{
  "n_head": 10,
  "head_dim": 64,
  "vocab_size": 17981,
  "norm_place": "pre",
  "optimizer": "muon_variant"
}
MLP neurons of a small language model. Each row is named by its layer, matrix (up: input weights) and neuron, and shows model dimensions 352-543. Each number is 128 + 32 x the weight over its row's rms, rounded and kept within 0 to 255. Numbers have three digits each.
After each neuron's rows, "fires on" lists the tokens most often at its 100 highest values on Wikipedia text that the model never trained on. A number after a token or word is its count.

L3.up1639:038144154134084136154124087168084149118136109143136125159109050118141128129160112141093133133138143128146033221131080087100146165120107138171075142122136094099108172171154087104165128118109157160122101112237149102159101147143189129146076088104073123147104133094087114189072106105109165155105086141147122151090147182181134195103149130074154122080158118145145130119130161161072122124152148110170109123088131121051158125163080152110115158063083112048116179120107162147173110137178086125092109110146107109135171154127084141155091124123156167104127125097051120179149125170109100135
fires on: "," 39, ":" 24, " et" 5

L3.up1253:167123116119205157133080159140138201120095096078172122132115141091117131106124093153129114069061120101149173122117126144152136109121122122098130138138128119137135153169166105151103153111125091169165215164094151118136112110153145132133082168115133069153189087149167121107119127114110133140131143171125129155172138134158138098158102121164150097136129164099164166090143158149098059141118107114141033107122121118157095082173153152184135136078108163066159144091181160075120103099099145170124131164164123188143160157128100062124083062077108191208158072171148155121151130189153093159
fires on: " and" 35, " by" 11, "." 6, "|" 5, "ab" 4, " |" 4

L3.up2368:082108192156118115053105122132123078165089119189160126122183137090135178106098124144128108144133136114118066109083130066165100169108103107140076111092196102144114100174120147121131168073113122100099146125079149149116145116106150107098167111172126164177102146117151083176095187117173088126151174119129141128132116116133154150213104046038163158166160144097089103160133177134126094130080138144166136095129165129127096154141066120141171123155186191134123154103140152128137135114121118146185137150130137188200089111101134069164183122128155108092096113133098178132167154164130143134
fires on: " |" 29, " and" 10, "4" 5, ";" 4, "8" 4

L3.up1447:151084121137119146137119087142119134069149128132182159152141158122149159102073144144154157118134097126144107080109149139142102161100123105126070086142140137134121118165155138135195096176130148124127141139147163112122181147095172123149186095127169148136124134149154114173075170115170166137139135174128075111149158152105140157171148156128060124129125139120131105160149138096130184129110093177073121169150140132157071165073140143182070140147145150112098149085152131064182154134133070137158095107164144136145120172174126157106093106152121137131121110135104107136109127155084159153
fires on: "-" 22, " (" 17, " under" 7, " /" 7, "'" 6

L3.up363:148080138190085131103132171112164104120077108135072129125093100154177169127114149152080107166132135120110142115186139137128121121152120108088151121081180131060100185153168156115161170185154116078175154137133133148106101145152151140100131101119176129108088146102082155104117155112112164105144138202146154148123136149079064099076088113119150171114117109167104175160169124097118099122079091134136131141124179117128128057126246199107161136122088099131177129178100127167186087144145140147091163157066104165113050122169198110098094121096148189114128122164153159134043070135101094122
fires on: ".\n\n" 53, "|" 24, "." 7, "\n\n" 6, ").\n\n" 4

L3.up85:145115087113100114123123085123114077155144117085063195123161078133214094084123096120121160041105158076088112111066048112132180094124093120119144154150164111161121151076163139108160149152125123115145133114133085074118121142171173070146084136108122120158088124133000188181098136094144114083133073101114176064125140104148088118168119148117130141095116108103130125129110098105108117102170157088118135157174110140138058145158155140133107148139083098150138136192081138100060175123115117110082069145136108148138127055140129104142183120122143121145113117165132130130162111134049162148
fires on: "," 41, ":" 10, " surname" 6, " was" 5

L3.up1973:119112145097106194117203122077084157159145164156199125141200150151164135127141141092146163161122124143145074142175151160136115112106142105124097142191075133166124170126147131054122209144162141174175137114070087130139108126122143125115138109110111080075131124109129213054123109136102121155134224153092142120102134195136126168128134151132122106142166089153142166149153160106154163131155121165121117167179095023135140170094135119155184153092137146161162135124205058174190164109121129126080110126093163195126116147098138150163131134143084121143149104137108158115099189136155146134
fires on: ".\n\n" 30, "|" 27, "." 27, "\n\n" 6

L3.up2549:127121066123083146145138097133119115130153142133158100135202127128158170037106123157194189110148129080159086126107152110109174136090087165158124089127134094145108161063152110141163140172125111056129104089115140114121124133105056120156086093085138137123160100144176164170063160101114110187149094159111125178163131153115110125151117092147152124115158177162138161169085133154125163160132120174093128115091115093167093164145099103144172138056181114154091130124144082066122182174084118139164137066114148076069107137194162127134091064120145069148160139162141121054127167104077139120
fires on: " as" 34, ":" 12, " was" 11, "-" 7, " \"" 7

L3.up1188:096104087107086194118092093099179144066132149176175147104100110127172123147130114079113145060136195171147148106150084136139110074144123159144160156103153096072092138109122119107090100140148098160069093121101109043119109163139153111137113153075140121129081131125115109149128134111097108171114201106087139171170128094043104172146101129143150070123139137211177124105168148113159171144096125122063089131119123117156235159086174162122113122112119136090159102105126116103157107125135206110131077114134130118119141116084104105117117133133127136168089139079108082118126125147109100133
fires on: " of" 24, " signed" 9, " (" 7, "1" 6, "st" 6, " with" 4

L3.up271:087125052124116155149168124117056092127108111129157145175113159129177161152092081116075133129171120144084111127129131149113130125075111153096182049129179113087084131115160157171110142130158151115116139150102121139135088131145153158131155109166174146110175127129104097167107090109127176135151098127081110105153099125134149088101112158133092158111179112098154144093165134137104153119143130206141132107107096109093112154208166153163153143203116138128155099114122104094177165126132155107214147137150161129110126157167134138134112130132121119027158111175125128055096172094097142156
fires on: "0" 40, "'" 9, " Length" 4

L3.up994:136133083099111075149082077111137166120123117137136115113166111228059168141111146093102097099123106127070143154188082080156102076161109164138153096094066082147173154136176102100127174132149164137162148108123157116180073115123157088152154185121132144116085110166068131093097163130131100136119123114120159138118042106126088114118130123128171142107109188120149128175143123161114106094140165105097139141121111125124119107155146089111150133102079131091167141075087060108145145079120141159077102131070116149178139170098092136097120062205123135127142167119135153072099150180130080104
fires on: "," 32, " and" 14, " in" 10, " of" 4, " (" 4

L3.up2139:099121124082108105162115136115176148107102173084116123142160144083122087071183140148160115073090174126181047114083135116084192124144143101109108126121121101113096105137160056122213130176096132107079090087082166145132092185174123082134101110117131161081119136125122104196143136198124130125148121139145143145162064097171112145118173184191113094124085136063133082099146181094137119152129104196076160129104151152123123173142106127195141103116134146139122181104069156114078110095154136145143147190132100154094167138148148150117070209116148124140105082119110177137150121185117160170
fires on: " and" 16, ":" 11, " most" 10, " more" 7, "ly" 6

L3.up878:139159075079145122167118097159156108125133099103107113114151090194127070127118163162211099124134197132133151133129117172078154169080073121096127103103158110106136154093106137082136135120129108131054100101103078136117098127127152099122135131124121092125078127174094175124138142092126065145142167122157140079109166153106060146133172129197142113145099144125126061113134106091135080089084174093114057093133137125118143111081108146112094061079124111138183204124116154140049092154148061125148072140055121149111108185104159064142143154156127144143090100112082109101114107109120165177
fires on: " of" 23, "." 16, " P" 11, " with" 7, " van" 5

L3.up909:039080132162056139166128096138088088152098157146150126153113079134135136031096123167099067123124097085113122130065132168142133074116099148122172119120119091147112131145118144128134159123153146117168124102153141130180176101123147125155127103151219175173119108165109121055162090111098139141111139081063181128136179146161098136108113072131175115104143101137192129109172070114157116215112127108145150109073144218157126162121220146153102108173115181127125079099120114122129189139116076130121185141052157035106193150153135146108086101124088088134145120121139161142133121099133085046
fires on: "–" 28, " to" 11, " and" 7, " in" 7, "-" 5, " for" 4

L3.up2265:102142062101151103131097059151110169086133093111132080090092149158153096124124137137043177107108084052091106070163106073097151068089135126145128147122066128089124160132109114114097119118145158134110116065130155125180106166122054149134097152117101155115137190129145062115113183143084064169115135156170109098133065094116144139067121135127106137096132122132117145149042135166118089129148154099149100118126121156074140101146149150077111110089109077077101122173124098156165115128128139163120103166112087116143150136153108125122095147184176170183162144062113138086072186079160119130
fires on: "," 82, " in" 12

L3.up1677:184124118167202155122185051082134191156070117140124169106153135133142177131131154127113147089156115158038158140156142161162165110130178063135137123162071185124120116136114126100113089093161117145162132119136094161133149159199165116118147128183071133177131108189151115103093154135143088122132112168152129103117111090120143080078135145167122108122154111118103173162116127165094113101149141092147150154074089112192131090194109110143130175111124137093151108166108153168164139095163122130112114148159120162097144106072094093163125132108079150132118148130119113122114065110166126112
fires on: " " 63, " of" 9, "0" 6

L3.up1858:120157093217098156140087113146115169144160138121167137116125196156077129120168152105122095166155088142107120214116141077093113099114118107180108145149139094126106131129162159135142110150107107116135083125139156102080165129204129088140120103169170093187149154127061119126127150159190144121211184105138147127129147136131133159148152140173106171176127108150121165133102143172102136147138179190143122131079153071182149097087154108132060096122111166107077154084107154091124085132109081096150132121145143100074099120161127161072120091152107148114113153141103104147092216105106111131
fires on: " \"" 61

L3.up2534:169089162156182141105150112140146130107112077119063124147154073126095158209122091163123134160118106094109142201108153119136066127231124085090127091160161129130136096118104111097114082153123142117146130107126148097136158181140095129113162087212167193092133118139143146145140188131131156139172094146123123163155178103141149135105159138085146104124184123106113132210151201141135112125137155167181144077119103138108109114071198150075155140178158139146157123134147118207093163181072144094129167153142102188124101144131153124097128119107140179084121144163186174193135168162095135072
fires on: "|" 18, ".\n\n" 17, "\n\n" 7, " to" 6, " around" 6

L3.up1371:113103129134084144163100105125126093162119148110114078079076061135135107096087105139094082061157149126130137179123125091105108109172064184107169148177148105125059097124095113124177139121131143102102123111149159075146126126163093109053147129093146137131138100190108144132124157132176131218145154110162190105096082106138102144105182142146071111102131166116090079147109086110085125134097166132118165142113147120096133106127105146062109078118119139092108187040071156199124185201088131081125120110147166077123117140121118093107171068169098129082153107120135169133146112155145115106
fires on: " and" 37, " &" 12, " et" 7, " i" 5, " und" 4, " v" 4

L3.up1747:116139107111141146057168199176087095151162084089125100104113148124147158084107154158117162123099179123153124165133187131098112132137126133121076144096160192070090151116165088169089099106141172142164115041140143152116112132111114112090151114149130177107144163113154142182108131141112151070111072087115143109127114140129162122024099114138081129083187122119108101091156123123139137131119166138155194137116146121140099103068184057170172162119105099120096137157122191064144158148127096096158111070099143121104142129147127157102082103143162162128114152116169101119118143130126124138
fires on: " to" 60, " " 8, " (" 7, " not" 4

L3.up2031:174118064097061156125107120108091045092098120097116033105077103081131069075116085084128086118145133077110057107087122115047154160170196151107148135135133161068113097105130070122113183127136111133163121080087059127145120117155144160144119128082066123084153103195137133032109119112098144125128090085104133084151125057141084118166178132177163179117190152107131145112134141151134083143072161116157150157111111097098135129098126117115129167089120097146130115129162108195095071160140122077098130159112086157050136129127104130111133193145161116095143128147089099152083123146099148193
fires on: " |" 44, ";" 23, "\"" 8, "," 5

L3.up1270:124141134154122129149106146101122103136106056146130143091123120061137120123147134224147113147141149130116158144135102055129131162120096098144086122173159130109141196142129115128186125155103151132162165096126141096159206131108110129129158129121150201198096150109099152142113124073164123124095116159125168092105072172072111074077175181155177156081114112125153118132097141122130178104056105064128100139063146178165092196109066133078109101156128136229101076136122167174062111151149127081115163148140150108115120161179151123085157136136113131149117135150050072130167105114037134086
fires on: "|" 38, ".\n\n" 24, "." 11, "\n\n" 8, "\n" 5

L3.up815:175129103153149161176163139187181114172149197176087134096219119177137131087134062150184124138104123136123132137106136139145138167116105134119097113106163176100112123072207143099106103147102119109107125121095149167099181140176103076139164108097107086125120098109111167095076146116112096093125159127122205220100162109130109118145137125200140073146163087077113121110081149141123068163155132160163154131112079123135163158206176186153123126181123126072109171164099142130116148104135126158120118059157082176102136139086131182073146115169102109148122073129170119136130100127092151074
fires on: " \"" 16, "j" 9, "ij" 9, ":" 9, "y" 7, " J" 6

L3.up964:113167056112142162111158137148159132164118129108136157097159134164110144177098143090128101154092058126099125118210112085097214115097151171115172109084080086193176181137143140079167158153195091126108100075115175119154128172130097132114188184091136158099108161106149135159109162072151111135128153102120142138110138144113125085082124106137125094121140134120135094160141110143152112101120157101149126169127147144095076118135157101145095153173102151113110129158165067105138078062127100164157103101122166160133111126125130142143117084117092103121157107153105171179137116164133157113
fires on: " of" 16, " at" 11, " in" 11, " along" 7, " to" 7

L3.up2114:133121151010138105145108095121128158145121109131087190085077149156093094169126125121114126110085161048148073160113134122201159164164089136107106169121149115112095099119155122154153177219072088150084159118090109128129085114104120122108163138098136097118168125131076100201124131118149116128129142072105133168109094097135093154105139081074089120084092116158138138107185120164131128138105145089110126155101123096116118134104126103165121156055129173176074103129082141125152137166057128164149053081097114115078100142138165125140144066139131178149130075115155143139170097115150151154
fires on: " |" 47, " of" 18, ":" 9, " /" 5, "," 5

L3.up356:083191084137131118105136045131101118188118119118150125090131103106112095089111107165149217060156142167141142077124117110073134079141159072117149180122126138110064105141104123120160114161092123116169097087102128105158064207158156097099148183141128150122150115153146132178068119120112102128104069100124064140093076105153099144106186120135113101078200161116117184079122184145104047081087160104105129136141114166141135072063118134137163178074121139089080091167155111122159101136149150125149113171144082105084197151104092186148099105144110133114112062124109111161120133147124170196
fires on: "," 35, " on" 12, " |" 12, " " 12, "D" 4

L3.up2262:128096084106097176101137139143114107133121162153136140165103121122139164172125184133081139196096089101113104111154096115128126126124091034142095153119117102110129129173099203179142163070135140100123085133134114147099188143167170121109156112157166156122114168095165132159113120164142116059183079152118157138129111108120135095141167111082157166134115120097144117157123139080089111177110142165182139203154168056200123116105151098127156186133145127165152141126078095103181101075137095113170091108095152062131148117164123112200143117154124120131092133190171121110125118124156136139
fires on: "\n" 37, " \"" 11, "—" 4

L3.up1084:119096116129141098108134162156108114121172111104197132084140155133156109127102121097113148125179069111094044084083172129115160102133088129107096117112097132107078104125136077145158158114094125131183106114087148109154148111067058120117062120107141089178078171131115132158175092122104130109145093102187127228089107088088156080164097119170100097104175151139096135145123120064132034223100088145130106145102115070157133080164179150132164094194099129098128151101163093107164111132104156076133109124159072123093145138146143054158091107172114146122134154156148141165118105174039154125
fires on: "'s" 16, " based" 14, "." 11, " its" 10, " " 8, "ad" 5

L3.up1633:189126055121105113132084134097158113138124124104106117119129125119156138132119150101155113143100105156082148164149127194088107179058087195072106098141130101171116163106123106078111117149101134130131110181167112198083073151112127105105120114166136119178114157137110118098099116112156105134154125121156069158164165143164124173075116122214161089137156159108142105085150163143123119129067104098127077118135100117176149104135098158110163106125152072122147124139114110142231120168111077105116110141123156141108104164050151072154184155157135083108101120172116127089105103181160121085
fires on: "\"" 21, "1" 17, " " 15, "or" 7, "0" 5

L3.up118:175144099115134177129144108125122128100171107180130079090174128091161118194199128143133108146138132106132149210089113138064104175116061075132177157107141118131110197080193082108086153151089123155142124158085162119116155116208143107137046139071121098084096118167106115144136189104120142111160140123136042135151114098104095176163104180156125181120146112154074143159143143115125134159088106106101162140109142162129114117106168080108123153173122159114136207079079141122105118122168104179142155091169082169096137119111134146111172106091176138098132130103133152114136079130101105132
fires on: " and" 55, " \"" 12, " And" 8, " et" 4

L3.up1455:156113098117157138164144135156097062171099101115099130104139120135071184130146124149104149131107128089145101168152124170170171171130122215178136094130082125189067102122058102161072078153107138132200177125098099122071193139164089148147087107124109085094159133132166122132148106104192144157168135190149150049130121096140113114140119103173156105116158121127150086142171104156117146197085130050115142100113115094126084118208151078162125155167141092085190113154130145088181124114178122133142142147173080080113117151110117092144170135121113115155147113132117053155129141106096138090
fires on: " of" 13, "==\n\n" 9, "==\n" 9, " at" 9, ":" 7, "it" 6

L3.up333:115125155139155108101165128130079093109162131110194107110189159149107102137143135166156110095073155111123154177122145120158129135197133154138240072174110148153081151103146171112153110162090168102138124151150136182103106141144094112075124091189137125107161126143101179142162137122092132059113150174112184112122144130081096128127158128156095119138163167131103099145102137165049118105123165093145164162131174117120180156159137124141128135084141126075146116084121125115205091132148132193150094146139093038146193155136143146112169093146122190128173137121146105153179101157125129194
fires on: " and" 21, " Sh" 15, " &" 7, ":" 7, " Z" 5, " Mexico" 4

L3.up1110:144155114182099145115073134125167112088104141120142110139111159134116189145106118096136178080124082109154172155106144127078136170089130108161116112176144137107136127096197142136173191144127213099124165145135128155136098150105111142119134160154134085096072133135111159088127181111166110159135168118116091136169072125083054096140085052169141168162152099142095145040135103176161151132176069090130128102089097173085088118169124093161061079093162169184154111139176133091140161170097116104153127081147148119145186183178194064105116165105117086062126107109133124148120132162132096089
fires on: "." 55, " manager" 6, " League" 4

L3.up573:172091116075145144134133142105100072145173153086108106127081126114158187174146133132115134156152104121150121114118121094110136060167125123118098117125094104164128205150116129113172140175105152127142101085160160160138125174158125065114133186101173173105141096129148233094128067131191198111182114145217162173106108166105110137097192111114169059081152118125154141194164158146171115061090096147079144140128160120149098127139160130155151163177131104160150092180134147186133074143126160093100150143121168156121151187106178123130168120105088164172173146135186141128161110159098112169
fires on: "|" 28, "." 26, " to" 10, " with" 4

L3.up1992:167112105176159131035134167098163114106111074150140145188131159190107185165108138169168111158118162149142119121186110163059085109097108044086140131144128132147127170150128121113130078121124162156151172118104098080151218203158143126126173130155129218099120163108095148124109140123132133131137127170132126145099137136107148067106146165098143214093136072118099161125091155143142146154137107177096127144000157142163076157108126152101086151120096087158151125163144117142149106136093152155148145166118099150118169102114202105149160195180102153114127139137129095120159111138154070117
fires on: ".\n\n" 54, "|" 13, "." 9, "\n\n" 7, ").\n\n" 4

L3.up1627:081174099099110093117098114080112096079105119142074119177137178140140180126064116162112120064135148179114176176125137098105105083109190124161109101107110097088127162120147150164163180126178054154151131125068088099082138072055113153073117111128174084142091146149135102150076152176187157085127154123047094127106150117145102145094085063101152110079126082159134127181149111113166126177129134118140108100074124087109097108098154089067148152182164164118132180118169157149182142101158144090106128074171176086101109079111200131097167121146121189179062129102122106098148138165144154092
fires on: ".\n\n" 26, "===" 8, "201" 6, "\n\n" 6, "9" 5, " |\n\n" 5

L3.up1976:133133127087069194114135161142063102145088132128087154152081122170091125113131203149099196134139076158157062123119091150167101130144121068173149123156139119150174143145137096135057255154084081160143154097140066121129133152199168084072185087186128142092107159127120081090132160064100151077118098141132116170136140117114132162162113123113131089130130075136151135099127120120131135109116153153135086124108101104112091150097111158126193156127138109097188169128119100082098133091049112080153129185099163134130184153153124161167153130101083173121159084144152155125103164144118101112
fires on: ".\n\n" 23, "." 19, " to" 10, " in" 4

L3.up1885:090092112106147119057140178168135100108066093143141114138160116170118201170111132172155106131158185169190150103186110138066094101138098052134172132143136105121137204106156117089171152150137127099130197070057146065128183129147158121109185096093117173080095165154132143137115114150133151097122124175125114162068116133092108029085114111123169201080116127164068199138136156132100138126096127130113103143094127104141073138129120166086103133113125165134170124164116143106171071136079157128179132142097083118149166115096198133172182199198147101142147142155099102129125105148147069132
fires on: ".\n\n" 49, "|" 14, "\n\n" 9, "." 7, "\n" 5, ").\n\n" 4

L3.up1616:121121136085126130154143125141075138131155128119143175120201147111140125127100141115119135103133131080162094140042083080089131061194099066136083110099136135132171093098143148099127112140076136146175132123114167094191096138106112102138115115166158127120149137116141126159107133105119084133119111144105157099110122104171184176127127121103124124103212143106171092133111113086120171104122101065083141135141123176108195118167155131144124168110166126132124129124163115122155116119119112127158035117131135140109148147122088087142195093092116144140146139212128146096154126072160153106
fires on: " and" 30, "," 23, "/" 15, " |" 14, ":" 4

L3.up2051:161121092171132165134142135135180160091118089083194146127120125106113111123149091093076149115150113147105154129092136206140125098167135130160110155104143093110123135137113112181124147100106210169094155190139040130133198108180135059105193135110108104144174122146088118138121191100140109153179144085181159151197110139130080065139114124126189123127092125082153100148131160111111151150144185136107077170120116156092056092109136154127120148106141187187169094081114137161135104126147122192194122145159096140158090118169148132149154094145083131143113096138188163111075133192079112125
fires on: ")" 46, "]" 11, " to" 9, "." 8, "}" 6

L3.up80:165192122181157192127209096073131114147113086127113149100148191159156123123069120219081139151147115147140116080119135169085138154165193158108135114119159171090125160138173082166095148160142164172147201134125101104134082146162133089126181118147111157081153168169163162139110141158126154151182162177084171157189197137119099129105090155147147185143142174151243163134092176155165183156097131156159066075111090113098132141100155151105071123126106095117101099123192172132164120125069122156191164128145152157135118105101137177170151194122141143126203140160150075155207143170164149183
fires on: ".\n\n" 53, "\n\n" 8, "|" 5, "\n" 4, ").\n\n" 4

L3.up752:109114098164125158112108179131107083148114115156102126096245139128148167090173068192111127106186147149145139098111124132115163092105090117116126085145176131167099098146067166084123212150101097089201172164108116068152143135132048084096158119137143096156202117088147105117092115129103146144128138091110109156131158134152117142126145169186114096135108188089090129116103089149173094151084096110147147162155146120157083137138144107123085138134148098156116129147098111124106110084121152182171065172117134120107114122163119117129113117143130154179112142143145090069107140149063126138
fires on: "." 30, ":" 17, "og" 7, "ge" 7, " " 5

L3.up1213:118128113128178149094157105123110172138100073133104109129121179065124152162118151158134138171126131156119123129114166158122104110090147132099151083104116118171098140138114135170110119178123166087133150119150135158127155128112119164097134131154081117168129154100107106120110093131128111162170129080129114134114091167141162151179140126107087118181082178128203129137178140124081151097102117104121172141106124148092089100148098112196174107064179114109127128151147141075203135127071161134092127156141216135124188119137132106184083130120150142141107126168130114102101134194168136155
fires on: " and" 52, "|" 14, " " 7

L3.up1220:079130082150152168158100097093112133121096108108156123122129110143074123120104138151143161150122148130155065131117177112103115153177091121128122116131168162070099173134104129121126182098124118154111123109137097162136146108124148053110150133101167102138109118114148095125196055122172080165131166117171126102139114136092089151163166089133098202087103071172105100142141106167133164116141104128088184087137104136100111151134127088128138131114098147139069138147159139149161114187161071112131129121125111041109083141022128132121174098164099093146146086077067133171147075144111152130
fires on: " of" 22, " |" 19, " at" 14, " in" 12, "," 7, " led" 7

L3.up1422:116102105081087094135146117084172085122118114161142171126134157091120127076167115146106131107157123110125135138154075189084205133122156198144081116146144093087105147167139105113118127186172080118139144138147055111165065110090139098081129113129059123096105118127108132121152152085118140094147094095148140126157156137131204126139095167115115146073072153077098119157163067157148172142175131068149090157129169111125078160142074130169132132082102159130165114093095128088141140127103135135188132148130151130119125107099139149093161131170080105091121052148132117126107123139095144100
fires on: ")" 36, ":" 9, "," 6, "}" 6, ";" 5, "-" 5

L3.up1916:145110124104140102038085146123140118108152064126089162118069154108117128106087142148131146136135118156121087169159080152044141155113175019118091109110124094190161153112132137107114218129143124137151125086070042090074148117155167101164092165116177066120110130135141100141066145116105096086103113203181068164130075130106142111135116053121167125156147112185145091157094154109134123095138145136163093142114157142099043092143113078150178175097050159104191162070149124128146147093129098163148157090132094165158108184129180115078132183122153154109146098141145120193096169146126136169
fires on: ".\n\n" 45, "|" 22, "." 22, "\n\n" 5

L3.up1774:182147105114145140103162113118110099099121138151160129079144152133156123178108157132133123106108113118191117179078113132084086116118027110189164165149126174114130158075106188114069201127138083094115173100120122118118134154124151152112137072114146121105114147107130168174119088082066112110070103210088118185123094135085119132112150107168148143147105086148112153102133154169119156086178084121082124126087132107131083116153082145163144123125106175113187165130116123122105125092140110097129102065097191190111113134109091130082201144172160126128125065110143109121111094200103107131
fires on: "|" 26, "." 20, " of" 9, "1" 5, " to" 5

L3.up441:169167082128088115160079122129122130114200183099131107181118083161121137153107100175036120152095143136180130095129099154134113148069064160115135115113089117108144123078137084156145133144130143175089193197116207193158116127119127057136067088103175173137143143198121108158134124135159088088100130147144129064161152100118162114143156118170130117107139109101099176170123072155090117115105153081147188138123102120036141049093078146126167128154146095142125098165127109119094151147081095114109127106089113108123138103116132074158110159170111122139126152218100156161101122085177158158
fires on: "–" 13, " a" 12, " his" 10, "9" 7, " an" 4, "nd" 4

L3.up1702:205160119134173184094131103139133076147118071083104112186124195141159165188110110089106103111136155117081137113156096128107133102152096065134221170157089069098159082111085143140150163165132156195119137116101092086133151101122135117189116139165139151101144147128090153097080161143120111095108138148144188119157152154072101150145171097167141147104142130138147129101112110169100152120064174217092115105087114167126160115155166087130086137091091132176134175124121109149124124115145127155124165091188141047138110136144153096097087107072137205084138134113085204143189106097157140171
fires on: "|" 18, "." 15, " by" 12, "pr" 5

L3.up1570:144132127128142139126152114140112131123087108088129171100180096106168143163088094123089109056154147112125117146122158117132116119137139117134145124200115134108187107159187130100095131100089185203167172135095144120134135121053152089096170127121102120138118156154217133123068123112108159118115102075065177139135172104098134098090145159126104158084118106117134147102106097149100105173139124135156151101178107095137139177125139091109175134105182140117172132161095128105192105175143126109125116120150154153174136146148112155200066141174135113162083130157178139131148168164120093085
fires on: " " 32, " (" 10, " at" 6, " of" 5, "nd" 4

L3.up2220:092126125149090129057126141183193111088109130113183124138144131153170171084043123151157104119146177157157121125157176109103084150097130078126124103187175112130134181126156106108089161149152115124157086137049135078082139142144106151091088126077122183084068118144135166079084191171115171085128162165103116148145098115154111114087156056181166122132104135150121181138133087145157176155090100163126105088149095128109102150127111177069145148126144116156160182098137080166163122103092135146124148129175111134132182133115168104138097135135162164058144180151111150099074153103141127132
fires on: ".\n\n" 52, "|" 18, "." 16, "\n\n" 5

L3.up1393:177172092133121106207146118107091097125181147066124102031088101124104097114123110104096112182090122120116189162127076158102123064176112153193085130128108158082082182117099129137098155131181140142119133122153135137191105120119117186168107119094124110130135123120061119141123111159073086106089135127155124091123102177155110093130157131102096046094167162182118133145123124116176121112127135148124140101118132050137125096122111100117180164145137157195127169115161104141122113138124111101207105177069121137078137120120071095164136096123143080144103110142132208151137110118140138134
fires on: "." 53, " " 14, "-" 10, " of" 4, " '" 4

L3.up21:147165134194115150153147136053119184185111145090037092179174116135110129105120096131063146094135136154049018109100138118093116119119121094144141116159087128137114222147104177073102143193144127110150146115140129121148117147071121073094123078153150183141102117085124107118129126142113132136128135138146176110121102152101127103131084058132106092117169109132177099165142109130124141087145100104175182152103096121113136096136107096153099130162114110140090113147169140142137133136098174168130142112130141106104116109110067117117114126081104133108151142140124109167093154203115181184
fires on: " on" 18, "-" 13, ":" 10, " for" 10

L3.up210:161089109138107136080130109065158124108159138085132174114171152130166157131048100141047152109107113066137164117140128145119103122143094175102113122139118174095186117054190141112079115113085127142074182146124155126117106131133106106113154087166061142126124118086119129151106183151125156102161134124090094133129103131138106124158147135136124169150173088124101133122201101139204150137137119116161157174108104168179136215124132139127164203118140127122206210138151091099144144120094171143104096153117125066155148131150124155153165159158086167106132112147211123099121135088147156069
fires on: ".\n\n" 38, "." 32, "\n\n" 6, ").\n\n" 4

L3.up832:138170087105145194179149155080167117075097112129084118116137124107129153091082156158138126136182113074096153140101103158154142103108171131149097078091145070094153120106124085147107213113162116129124139119063052122139123119082129176160095135148164134143112146119124144132154069114078115156125094089151083166146147153156152090118144066154119072103148174117157172163162133124096148203136151150144102150067088097166144116157118146167076132106173125147175123127110125161146149156137142138152124111131105106108118144156080149109089072071148110124081150128150105118152055137157113151
fires on: " in" 21, " on" 17, " " 10, " under" 7, "-" 6

L3.up222:078108103135138114097165123087191152151149153072100165158155129165128075172149166113082164104102162075107118133094148096129138155096146168105136084080173118135106138128122174143063155153087129135068128159079140166147066117086181073143132137132102096140109187159121096127112132173154160149092105131097099092187206135119143095113181141153169127114170087133177106116139111143104171176157128082119106100137150134166140148160059128100102139066180160088137108141123131101158124176121113164146120077152101139089150081162125094137155098064102145147110121132097160044129143166150060077
fires on: " |" 44, ":" 9, "1" 5, " W" 4, " =" 4, " –" 4

L3.up1118:097146178119172148122126128153142123086150101065155085152111064137215118122132097106152158115129089080022111133136069127085086143148098100143070119158106108147088098110102073067099194077031117106143116133139112112106111136137075127099114150144136142151102133134149125132112130154127132126116107146119104111162105074140141093075104086099133081084096123127148082198069152143069099107087102018121097109127095078102098091126083153162140169101111108186110170153065129146116104153188155131088098130166104134111059176137129133095163153158176160121172124138101130094082136176170100104
fires on: " of" 30, "ro" 11, "t" 5, "ion" 4, "v" 4

L3.up1410:114127097122103205106114083148106161123136144135102151154049198195178169176124174112108165110173144088153149057081086176071132111064091115114086145172133165117066105100116094111119116150130132094116097136108153101125145180131144107048026156133097107077088131135062143065149146116095175140114133096149140141165129148142093127055126159132152092091115161136131123111059133112198148144180165105133134112132123103068129078100158119141089134137169185062121138095123143080132135121082138173073131100132064140136119100169116151114049186145097110100093117174156119131115063127161115145
fires on: "," 43, "." 24, "—" 7, " \"" 7, " as" 4

L3.up1658:137109116165106186048102106145079131149143074141115223160110083163108171143147102148148123152161083105118127154111113147143101084121161041138119140149204142204157148096111085119111144163158155193076106130148078102122168159116130138099177099118117109083115117149130088097145176071112119130192132142169129167145126097091126125164147053123117131116163110136061173094154169108158159130152144114111108111083100146167151159099122166170178126176129120130101189164168095185103134125106146170141089121141145115131123147098156177137180109118107134153094153149174139170150089157133091122
fires on: ".\n\n" 38, "." 23, "\n\n" 6, ").\n\n" 4